MLP neurons of a small language model. Each row is named by its layer, matrix (up: input weights) and neuron, and shows model dimensions 357-484. Each number is 200 + 30 x the weight over its row's rms, rounded and kept within 0 to 999.
A block is one neuron, or neurons of one layer that tend to fire together. Before each block is what it responds to, as a language model described it from the Wikipedia text at the highest values.

Description: Plural noun tokens or endings after quantifiers like several, many, other or numbers, such as scientists, singers, members; also they/who referring back to them.
L6.up57,200,176,172,171,218,239,190,200,195,235,173,257,230,222,175,201,195,230,229,241,212,209,193,183,158,213,184,175,205,206,223,186,247,206,217,184,218,216,182,258,180,208,159,188,134,223,205,187,185,227,190,188,256,224,210,184,161,162,197,193,230,239,224,229,185,206,219,134,222,207,189,198,171,205,254,239,115,195,251,151,177,240,209,190,173,262,173,211,224,147,204,168,212,260,191,195,169,162,188,212,209,210,213,180,210,226,138,228,223,165,166,221,238,238,184,171,245,186,195,205,206,181,222,244,200,203,184,205

Description: Last digit or number ending a date, year, or track number in tables, lists and timelines, e.g. May 24, 2006, 4.; occasionally word endings.
L6.up1258,164,175,208,200,211,182,212,196,175,155,209,218,221,150,218,200,194,187,202,217,217,183,252,190,212,202,241,226,231,224,185,226,172,195,208,225,194,226,212,183,193,120,243,162,199,161,207,157,169,184,167,211,185,165,231,220,225,236,216,220,255,226,177,201,196,223,233,190,190,198,187,215,192,230,190,203,150,187,218,137,166,226,195,238,231,189,171,208,217,217,211,225,171,214,206,185,223,192,240,180,188,145,228,235,254,228,205,237,135,144,187,269,247,279,232,174,207,179,195,219,185,179,193,224,241,172,204,255

Description: Main verbs, or their final word-piece, that take an object or complement, often after "to" or a subject in plot summaries: meet, arrives, sends, promoting.
L4.up600,251,203,214,224,165,208,165,239,180,232,142,131,226,185,209,257,160,213,211,242,193,209,166,248,234,178,145,209,223,258,222,166,186,203,177,203,306,185,195,164,184,208,205,205,166,190,172,137,187,191,181,208,178,267,207,187,234,216,239,216,183,238,148,229,234,190,238,208,200,239,204,200,184,219,200,186,202,224,263,185,201,201,183,199,177,153,222,235,220,219,236,189,204,192,187,232,191,240,245,151,211,232,163,214,243,202,203,221,225,165,157,219,240,180,212,236,176,221,146,229,189,248,213,192,226,194,246,235
L4.up899,225,253,232,233,201,118,233,200,198,189,200,141,258,231,199,207,179,155,257,194,119,172,170,216,189,242,184,217,157,213,218,143,191,224,219,234,229,197,178,155,174,240,194,168,223,146,190,171,245,201,183,162,185,202,204,148,198,180,246,266,207,260,221,244,228,169,176,186,288,191,238,204,201,188,231,240,244,201,269,199,205,153,185,131,144,183,173,243,212,214,185,163,194,204,210,206,223,256,201,187,247,214,203,229,193,188,179,214,154,170,193,195,240,163,207,264,226,233,176,206,214,249,206,269,214,212,214,225
L4.up1220,210,258,243,232,215,226,192,232,192,215,247,129,220,269,153,176,195,207,210,234,153,177,204,213,136,146,224,200,184,254,179,184,190,232,164,204,207,221,249,198,140,191,230,208,246,158,180,169,250,159,235,202,162,237,217,219,215,173,222,216,227,194,232,250,208,221,227,193,229,204,265,210,151,198,232,221,171,208,245,170,196,245,191,221,186,183,239,181,191,223,200,193,152,199,221,194,237,154,178,165,226,175,189,240,200,177,226,194,180,204,169,192,198,242,254,180,205,216,158,223,192,257,184,225,256,216,193,246
L4.up1295,195,263,211,213,170,217,220,204,111,167,191,182,225,196,184,225,161,177,233,181,185,241,225,213,185,190,180,238,245,237,249,240,198,263,220,237,218,169,198,196,255,184,231,157,191,161,191,220,236,182,190,234,204,173,202,214,232,142,198,238,208,229,179,239,229,176,216,233,163,219,236,203,238,214,217,135,186,213,238,158,172,221,222,227,210,193,183,239,207,194,185,178,166,199,162,240,251,223,185,169,200,212,241,227,186,218,207,236,161,155,244,206,153,214,214,245,164,191,192,211,246,242,195,212,175,198,153,157
L4.up1510,250,214,182,185,216,214,201,284,168,169,174,170,221,165,212,213,252,210,194,164,170,215,201,153,177,198,178,203,179,269,176,191,151,249,196,193,156,238,210,201,150,166,186,172,160,238,185,207,225,165,212,164,198,226,212,184,187,225,228,194,228,239,224,193,216,186,204,274,194,244,159,179,246,253,203,177,224,247,217,211,186,217,254,170,224,174,211,169,217,267,228,168,155,199,228,147,246,240,191,221,190,223,246,214,216,213,220,209,222,136,208,214,245,239,250,189,192,152,176,217,202,168,190,187,218,231,279,213
L4.up1562,178,271,181,208,166,219,215,202,156,201,192,176,236,207,256,197,187,164,233,203,208,199,209,177,124,170,176,205,201,206,251,221,145,199,218,201,237,217,209,165,177,168,203,136,197,153,190,207,195,241,208,227,209,249,192,181,186,191,158,240,221,175,189,181,228,199,221,203,209,203,180,216,208,165,258,213,180,164,234,181,250,187,272,222,217,149,205,254,218,161,262,174,164,131,205,256,204,209,246,190,240,153,189,267,224,224,191,218,171,195,170,194,171,224,237,266,160,176,215,256,237,208,194,189,204,186,232,183
L4.up1615,224,227,188,209,219,251,225,214,176,206,193,208,193,260,183,253,198,168,226,205,148,230,193,170,183,198,218,204,203,222,194,212,211,224,228,220,180,226,220,186,201,222,210,169,208,180,115,231,227,210,211,175,205,197,193,210,175,173,221,250,266,191,166,206,220,213,182,197,243,218,238,223,198,190,220,247,182,231,258,216,196,276,210,166,194,167,182,225,169,204,219,150,162,165,177,186,257,227,236,193,208,202,150,180,199,176,191,206,178,196,153,199,189,164,237,264,191,180,135,207,242,167,215,248,230,224,251,187
L4.up2014,260,200,247,156,204,193,232,155,166,153,238,169,251,207,237,189,185,168,194,224,216,204,212,184,204,215,184,181,233,206,216,208,141,221,209,230,209,242,192,197,159,213,224,129,182,156,197,175,226,182,164,220,225,206,195,124,253,159,246,251,169,189,206,202,217,219,221,187,204,257,212,175,192,163,206,193,214,156,221,197,223,229,257,229,205,166,179,218,203,189,213,227,195,211,176,206,168,208,217,250,229,185,206,206,225,241,143,242,207,185,158,236,215,168,213,263,166,172,153,199,215,203,184,219,178,157,221,201

Description: Plural nouns or their final plural suffix piece, often after a number or quantifier, such as votes, sheets, purchases, households, episodes.
L8.up204,179,221,180,205,198,208,217,150,186,146,213,268,189,239,208,152,206,252,193,209,212,191,249,209,236,201,191,259,187,254,236,188,238,169,160,191,226,197,218,187,185,209,177,198,161,146,183,197,246,177,199,208,177,240,218,165,209,199,168,215,168,172,239,213,180,191,184,177,241,184,223,200,236,213,218,157,188,233,201,176,197,201,216,210,166,218,164,185,219,157,173,201,172,169,208,283,280,154,167,228,167,242,204,172,183,225,219,238,203,201,222,159,212,239,236,224,206,147,167,218,228,223,206,241,193,190,252,190
L8.up335,202,178,202,181,180,242,232,221,194,226,223,161,191,197,163,218,155,235,235,223,208,188,152,166,197,204,168,198,198,248,187,161,198,200,240,219,173,214,189,191,167,297,167,234,176,220,205,200,219,200,201,178,239,198,237,154,199,180,178,174,195,157,202,250,182,200,199,173,195,243,194,241,193,185,241,238,110,223,174,135,186,225,214,156,184,247,195,149,218,172,201,218,204,177,155,228,208,206,223,180,245,233,161,188,254,195,200,177,216,150,237,163,176,236,232,158,199,138,205,219,206,184,245,245,176,166,193,173
L8.up437,194,212,215,150,193,228,231,182,162,235,204,179,198,176,170,198,237,215,224,222,258,229,216,135,213,247,217,210,201,188,207,186,241,216,235,206,214,183,238,189,217,258,192,173,206,210,213,178,213,192,187,192,279,184,188,186,172,197,171,188,263,244,190,187,221,197,187,147,201,243,149,228,191,223,232,180,152,173,261,156,165,258,212,220,172,282,174,176,230,203,206,168,231,211,190,213,168,143,221,231,190,174,213,184,224,218,217,170,224,156,194,213,165,196,157,173,211,133,162,209,250,216,184,251,204,145,229,186
L8.up444,256,217,154,165,200,187,239,198,221,234,207,139,215,194,204,192,189,186,219,246,164,226,229,158,242,186,144,228,203,205,243,198,166,237,165,188,201,163,232,150,257,202,164,189,197,173,199,190,208,200,162,236,200,212,218,243,219,205,169,188,268,166,213,201,174,252,207,177,173,211,211,241,254,210,251,223,196,242,200,228,192,205,212,220,210,172,159,167,206,146,199,210,166,174,210,274,202,191,231,193,240,203,232,188,248,228,147,155,174,207,256,196,198,224,234,172,243,167,223,196,214,182,234,256,185,218,200,182
L8.up476,205,173,204,247,200,223,191,198,192,187,215,153,177,242,210,174,167,217,194,245,234,202,176,179,232,186,201,204,211,159,181,178,153,166,222,199,207,176,228,163,194,261,210,126,146,202,251,172,226,226,164,227,192,238,192,188,137,214,176,160,194,160,192,203,231,229,203,112,208,237,148,248,196,221,235,208,154,180,244,189,190,203,245,188,175,236,208,217,204,159,218,203,227,199,169,202,200,179,200,162,217,172,207,214,263,246,234,208,197,174,202,144,188,221,144,241,243,142,214,206,238,202,189,253,206,139,199,214
L8.up784,205,175,213,250,195,221,231,205,201,163,169,214,178,188,168,191,206,208,222,171,246,215,170,236,249,205,212,174,181,200,196,195,186,198,205,180,184,232,197,163,185,235,157,140,193,242,225,153,185,156,206,240,203,188,187,168,164,231,171,216,213,240,202,166,155,193,200,197,189,215,188,240,200,259,154,202,167,172,182,155,145,185,219,189,124,214,186,228,249,191,242,168,207,215,212,199,184,127,214,226,146,221,203,229,248,208,206,194,239,200,238,251,174,240,293,200,194,142,163,178,218,204,187,242,208,169,235,215
L8.up1405,224,208,185,195,245,225,251,197,219,238,183,252,174,270,201,217,168,195,208,250,213,222,175,180,199,158,186,254,171,229,194,167,210,200,209,225,242,191,153,192,221,234,223,207,141,166,194,194,199,215,163,202,264,240,196,205,173,198,222,204,240,149,224,236,214,150,157,104,245,196,214,216,164,211,245,203,164,237,249,190,164,152,205,218,232,229,213,233,226,224,201,215,204,218,170,236,193,186,272,205,154,183,187,224,147,249,238,222,189,216,215,186,196,212,179,245,219,200,225,240,201,205,197,227,200,150,185,199
L8.up1465,218,183,198,221,238,212,230,181,216,204,187,228,151,238,170,185,268,223,208,234,231,172,189,196,210,166,150,251,182,228,254,217,216,216,204,198,195,221,207,182,196,224,192,174,179,160,225,209,213,174,143,200,228,159,190,215,243,173,197,180,220,194,214,212,182,178,186,192,148,216,132,225,250,233,163,197,122,157,251,205,162,230,188,242,192,205,181,213,166,238,208,187,229,252,183,194,165,182,228,175,162,249,282,195,208,159,183,197,176,207,230,206,232,219,200,215,209,172,175,271,227,192,193,274,202,173,207,208

Description: Final token of a noun, usually a plural suffix like -s, -ations, -ils, ending a phrase before a comma or preposition: roles, positions, trails.
L4.up221,232,269,131,181,210,211,174,223,159,189,192,233,196,189,227,236,184,174,218,237,182,215,162,176,194,223,146,201,193,171,196,227,223,192,232,200,201,220,147,170,215,215,208,181,181,229,216,210,257,246,153,185,157,197,190,215,195,155,186,270,136,200,189,226,183,212,195,192,182,169,220,198,167,191,171,281,171,230,208,167,208,176,214,183,262,175,159,138,234,144,218,178,204,181,222,191,154,205,167,184,209,188,218,232,180,205,165,184,180,162,201,207,162,206,288,219,155,230,179,190,208,224,221,231,223,154,138,196
L4.up491,228,197,188,209,116,196,179,182,207,256,212,253,175,192,205,160,192,159,165,192,241,200,205,190,226,154,187,180,224,200,202,176,191,172,237,209,210,212,206,214,220,199,211,180,170,191,223,187,211,207,211,202,242,233,211,176,206,228,213,213,196,143,235,243,222,174,230,238,191,210,196,248,210,211,213,206,245,219,225,177,253,177,248,170,241,221,205,213,241,173,224,175,187,217,238,201,159,164,212,243,202,176,217,207,232,222,222,230,234,178,175,161,200,231,205,205,173,203,182,181,221,215,199,279,217,205,202,234
L4.up972,221,160,169,227,200,238,217,208,204,217,206,195,180,194,183,178,214,189,254,187,231,206,230,229,213,152,214,210,186,212,210,177,192,190,191,221,216,223,210,228,224,179,206,158,225,188,176,216,178,191,157,174,202,232,203,183,193,218,212,200,182,180,230,173,177,162,184,223,214,225,251,224,229,215,212,208,224,181,262,192,251,236,179,179,195,175,185,179,151,188,246,135,185,169,244,188,212,208,223,199,186,202,168,246,205,235,124,203,178,161,175,186,217,199,190,215,231,187,186,194,220,213,235,229,209,174,218,203
L4.up974,197,223,149,197,222,188,185,160,179,197,264,209,242,247,169,141,163,179,222,185,222,230,215,173,185,206,227,228,188,256,237,237,249,224,220,171,230,205,167,167,202,209,148,212,202,200,181,221,205,202,227,219,230,197,217,235,227,233,235,218,234,187,181,230,137,214,210,227,209,195,207,246,252,190,180,183,211,246,221,178,227,231,198,233,230,166,184,229,227,197,215,233,152,146,237,233,210,175,184,195,289,222,230,242,213,235,159,215,192,196,174,216,210,212,213,235,191,169,233,229,248,211,198,260,215,151,193,189
L4.up1078,237,165,171,219,242,214,164,184,241,170,222,245,192,247,157,193,171,244,224,196,206,214,223,225,194,155,230,169,195,187,243,269,216,229,221,137,244,219,195,161,154,236,204,192,177,175,177,241,193,184,225,149,196,206,202,257,235,203,209,174,196,213,203,192,197,183,127,223,158,223,268,258,232,250,234,197,211,175,185,195,211,211,214,207,162,231,186,215,207,204,196,236,210,185,180,236,178,217,188,153,266,209,164,200,192,190,185,198,188,159,234,201,176,174,177,197,238,192,188,178,249,222,220,177,210,192,218,180
L4.up1098,197,208,217,147,251,232,193,169,213,222,222,197,220,121,142,249,172,207,192,153,215,262,162,175,140,184,188,206,183,224,234,253,231,238,213,216,217,224,174,192,217,184,119,218,149,188,246,207,222,208,197,207,259,265,203,229,200,221,227,190,207,178,207,203,230,206,236,240,235,265,171,254,223,144,173,186,165,220,275,182,204,252,230,185,214,251,175,111,170,187,188,198,178,143,208,210,203,211,203,218,224,216,180,187,238,166,185,181,201,161,220,154,236,198,197,225,253,220,162,212,232,235,171,280,177,220,216,225
L4.up1498,222,230,199,226,209,229,195,220,223,181,183,192,175,219,162,191,208,216,175,229,194,238,204,240,244,164,155,175,165,202,241,180,257,270,253,199,200,201,167,163,249,155,190,185,207,213,145,183,218,221,225,198,194,257,182,207,197,272,240,223,187,180,233,211,180,180,217,207,153,198,148,267,199,267,251,158,198,211,206,203,208,222,244,211,223,223,119,223,214,211,192,180,206,158,181,152,220,163,193,199,214,197,162,228,242,185,233,174,170,183,213,218,187,208,237,203,222,223,178,190,258,188,238,208,251,211,186,231
L4.up2013,246,228,203,150,253,192,235,183,131,170,177,202,260,261,225,155,164,209,199,231,210,250,160,170,209,239,160,210,195,178,227,206,238,239,252,192,173,159,175,182,181,230,241,190,204,135,214,197,240,158,160,159,210,266,232,140,245,177,223,206,203,178,207,217,213,201,238,260,212,220,171,203,225,191,201,231,175,288,265,119,220,221,226,223,184,215,194,203,230,148,205,217,197,210,181,214,190,222,219,252,195,215,182,237,248,198,195,247,172,163,178,197,168,182,222,228,213,164,235,196,183,171,192,235,180,151,148,174

Description: Ends of verbs (often suffixes -ing, -ed, -s) whose object or complement clause follows, especially speech and stance verbs: denied, acknowledging, insists, called.
L6.up412,175,255,176,213,233,226,190,202,175,175,204,167,219,219,195,213,161,201,266,221,133,259,167,241,225,193,179,197,226,236,187,230,218,248,180,229,202,205,235,193,170,215,201,160,175,179,189,165,254,196,133,166,197,192,202,165,190,118,240,228,219,163,204,212,192,180,233,235,168,238,219,220,195,231,219,216,233,198,195,222,207,256,196,189,145,218,227,234,238,191,172,198,219,188,178,224,206,226,191,176,230,158,212,184,171,195,236,234,187,171,186,211,164,263,265,246,176,165,176,203,190,177,202,224,257,221,260,213

Description: Main verbs, or their first word piece, right after to, did not, who, or a subject, as in to assist, did not want, rem(ove).
L8.up33,235,294,225,173,234,187,271,203,129,172,218,197,209,262,243,198,179,218,193,239,193,214,177,235,193,213,211,203,177,174,187,228,178,186,254,292,185,216,154,228,177,182,177,223,181,162,165,234,243,223,196,176,178,262,211,242,150,195,184,199,167,168,225,191,193,212,180,161,271,183,178,200,182,188,154,223,207,217,209,209,221,191,273,204,137,280,216,163,204,228,151,194,262,154,136,209,207,187,157,161,197,222,218,212,219,220,209,207,225,200,210,199,169,223,217,261,187,215,224,270,214,186,206,250,221,230,226,121
L8.up424,154,220,167,195,237,263,201,232,155,132,228,205,217,200,255,183,190,191,229,203,157,208,209,176,179,244,133,232,161,193,187,238,184,212,210,232,241,167,191,189,210,226,185,218,216,147,164,180,226,184,189,202,201,206,228,180,146,164,210,190,233,186,185,186,197,191,160,175,265,268,196,198,213,247,192,162,234,192,191,208,184,203,208,171,145,219,214,144,189,167,171,150,247,187,220,185,219,235,198,129,220,206,157,205,236,228,178,264,241,231,170,236,180,216,191,216,185,242,234,240,196,173,206,195,222,208,265,179
L8.up595,168,242,173,193,230,221,220,243,125,176,151,198,210,184,232,246,200,216,243,232,215,205,199,273,163,207,179,228,217,199,180,173,236,189,185,232,248,192,160,187,208,230,202,208,182,85,191,202,248,208,176,178,219,212,226,202,223,208,222,214,215,153,199,223,165,228,220,170,204,196,172,197,233,167,209,257,235,264,217,197,195,231,202,148,153,229,202,217,227,209,186,221,207,166,209,190,232,238,182,199,220,164,163,200,191,215,180,157,228,205,162,175,257,204,211,222,197,189,220,256,222,257,166,212,263,236,229,190
L8.up796,209,244,204,158,189,222,233,161,165,155,188,196,212,254,140,158,173,229,201,182,194,239,164,163,189,217,155,162,183,210,191,214,215,194,249,270,238,184,167,296,194,182,236,195,168,194,142,223,173,213,193,199,178,233,228,182,188,210,173,192,222,147,144,210,212,165,228,126,164,161,146,241,230,224,228,254,210,246,210,247,254,218,236,203,155,231,180,200,198,241,202,188,182,168,154,175,201,242,151,165,249,224,186,250,186,182,154,185,182,207,181,169,256,181,192,248,183,165,238,235,201,162,196,227,190,140,215,169
L8.up1392,178,219,172,180,211,242,189,222,172,156,192,164,220,185,178,219,164,162,240,214,178,262,190,189,151,221,176,199,206,158,228,221,163,191,204,197,242,217,205,233,213,174,195,153,222,159,186,228,249,175,174,207,172,201,182,214,182,222,194,227,197,146,172,243,237,227,211,169,220,201,231,201,225,208,220,230,198,219,192,196,201,232,229,153,152,192,195,202,247,206,180,190,214,209,186,197,188,224,184,143,247,139,212,204,203,194,198,198,217,201,183,225,216,235,194,209,173,218,230,230,218,196,201,215,220,213,242,146
L8.up1435,207,210,189,201,242,171,235,131,169,233,222,183,224,185,269,171,151,214,261,228,276,170,224,219,234,256,191,203,140,157,201,158,277,197,164,245,234,208,164,183,202,190,204,229,158,150,177,171,219,193,195,176,249,206,194,201,182,198,211,207,216,118,221,172,191,155,172,161,197,175,192,173,215,171,159,201,251,226,208,183,232,234,202,232,203,251,210,202,226,201,226,254,215,171,211,237,179,176,230,165,209,227,232,205,191,210,198,217,191,226,156,170,235,175,246,198,172,188,230,219,238,205,209,210,248,215,207,182
L8.up1702,185,268,199,216,242,209,196,194,146,132,179,195,207,154,209,237,197,243,247,255,207,192,182,178,203,216,176,228,232,217,202,212,236,215,234,184,200,214,175,179,234,197,154,236,151,167,180,166,277,237,164,175,154,203,208,223,156,165,223,214,180,205,181,214,248,194,212,141,224,205,170,223,177,210,190,190,255,232,213,226,169,236,190,170,175,238,165,151,219,191,188,208,198,177,215,226,192,180,197,180,245,175,253,188,153,242,221,160,215,202,209,197,213,207,241,221,249,217,185,259,224,201,151,207,211,221,218,161
L8.up1898,271,239,185,223,263,209,236,214,154,211,167,152,222,231,265,186,129,240,238,204,162,195,219,144,204,237,187,209,204,246,209,218,195,223,173,165,237,183,170,182,245,239,179,233,200,195,211,236,183,197,164,127,242,244,271,167,172,197,208,194,269,203,245,251,218,172,191,173,207,222,255,208,226,194,222,237,217,207,189,250,212,147,170,202,170,238,223,177,223,238,215,192,215,197,222,227,209,248,194,219,232,256,164,165,188,213,195,179,186,194,212,164,158,195,212,191,214,197,134,195,205,287,174,217,155,186,207,185

Description: Line breaks ending infobox or list headers and final year digits opening table rows (198|8|, 200|7|), also of before dates/ages.
L4.up341,236,204,196,172,159,171,224,174,179,195,183,236,234,226,175,199,236,240,280,215,180,196,135,165,243,201,184,193,172,214,179,241,239,221,172,184,233,167,265,231,214,184,208,219,198,181,176,202,187,152,171,218,169,234,214,193,196,208,247,224,168,260,216,182,158,194,200,164,180,160,217,188,214,211,201,184,215,159,239,198,183,175,227,195,201,217,209,216,233,164,233,253,206,173,150,165,202,235,249,205,183,219,123,223,175,179,131,188,160,216,194,126,181,126,226,203,221,149,162,255,209,205,219,184,161,152,231,243
L4.up364,180,164,238,215,185,189,213,192,208,216,182,180,198,228,202,167,176,189,212,187,218,190,219,241,223,167,213,189,210,196,175,195,202,164,223,171,233,201,202,222,196,160,242,241,228,251,218,231,192,208,222,199,217,303,231,197,189,237,197,207,182,221,190,197,195,174,231,195,175,142,246,172,149,236,168,180,136,202,173,224,234,206,210,198,257,222,255,198,231,206,211,247,192,223,196,198,181,173,206,157,242,197,145,246,200,152,171,185,182,192,249,232,167,250,239,187,223,189,179,220,193,194,164,195,187,158,171,225
L4.up685,191,215,242,225,158,203,234,175,219,243,196,182,180,169,221,211,174,212,242,174,160,227,198,203,199,210,201,182,209,209,159,291,163,215,245,189,158,160,212,213,180,205,231,161,227,199,162,190,247,181,239,210,188,264,215,211,160,265,164,155,193,245,248,230,233,211,201,186,202,214,135,193,263,272,218,201,211,141,192,211,226,211,168,217,152,263,212,148,253,186,180,193,186,255,197,191,202,189,253,162,191,177,205,200,173,149,203,237,191,178,188,221,216,195,148,212,186,200,166,207,237,179,213,185,242,187,173,183
L4.up893,192,233,177,210,257,193,258,206,208,134,201,208,186,213,203,166,126,210,176,175,202,231,229,206,188,190,174,207,217,185,206,221,218,211,213,190,206,137,224,130,159,253,204,222,172,227,236,225,225,223,200,209,272,261,206,147,214,223,190,156,227,202,229,240,166,223,200,199,206,203,223,157,159,220,190,187,209,213,236,185,221,168,218,239,204,201,238,191,213,200,170,230,206,224,180,180,196,181,162,157,211,201,185,228,185,160,219,176,209,201,216,206,194,188,185,208,164,195,214,215,176,184,194,192,241,202,168,216
L4.up1109,249,231,193,215,170,222,217,165,173,140,191,203,216,238,156,234,211,202,197,193,168,189,211,192,166,224,175,160,193,192,192,231,151,158,175,190,209,207,187,196,197,198,224,195,204,233,190,257,214,152,172,223,228,231,171,194,199,221,265,209,186,206,238,245,241,214,224,192,207,230,191,214,211,197,189,177,194,195,231,183,235,178,217,169,225,242,194,221,249,252,218,238,227,190,218,214,199,216,213,205,236,188,204,236,209,246,185,207,224,210,201,151,169,224,188,190,156,218,227,219,215,238,244,283,163,241,158,171
L4.up1153,187,242,208,178,128,181,195,191,193,144,218,232,225,226,206,186,139,201,212,192,233,179,214,189,194,164,194,198,180,198,173,193,216,179,239,168,224,200,197,245,191,190,214,192,230,150,251,208,264,204,177,203,150,277,181,179,192,222,190,230,208,167,160,240,160,180,206,171,221,198,143,170,170,163,173,206,147,208,240,168,203,229,172,259,194,180,218,182,198,195,203,239,164,178,223,242,197,216,204,206,290,265,167,215,206,206,180,253,182,162,177,179,171,182,182,200,228,161,215,196,248,253,135,227,185,157,222,184
L4.up1837,223,169,177,183,136,161,269,219,160,200,212,196,189,203,192,142,173,187,228,201,172,196,223,174,167,197,198,216,167,172,185,230,169,248,201,211,186,211,223,212,223,204,211,204,212,220,180,203,239,172,202,125,222,265,169,169,224,213,172,148,209,218,200,271,164,205,276,216,203,203,225,144,214,191,204,193,162,192,215,199,217,241,213,221,229,199,215,157,229,174,229,239,204,167,202,216,245,241,215,215,194,190,200,251,216,226,209,221,162,225,206,215,164,255,199,179,205,156,196,240,252,163,224,230,183,152,159,179
L4.up1987,217,194,166,191,159,171,235,206,223,194,218,251,246,232,150,261,244,205,207,171,152,172,176,259,210,145,162,180,190,208,207,290,168,187,195,204,197,175,161,185,209,213,226,204,193,119,216,189,171,214,208,277,183,217,226,152,153,167,185,195,190,171,263,246,178,196,210,198,187,147,248,208,216,182,174,223,199,179,213,214,155,241,252,243,193,219,193,204,254,167,229,181,231,215,216,250,147,175,192,158,239,232,191,281,192,141,229,186,181,170,222,185,223,237,162,196,212,226,173,215,198,211,217,247,231,141,273,217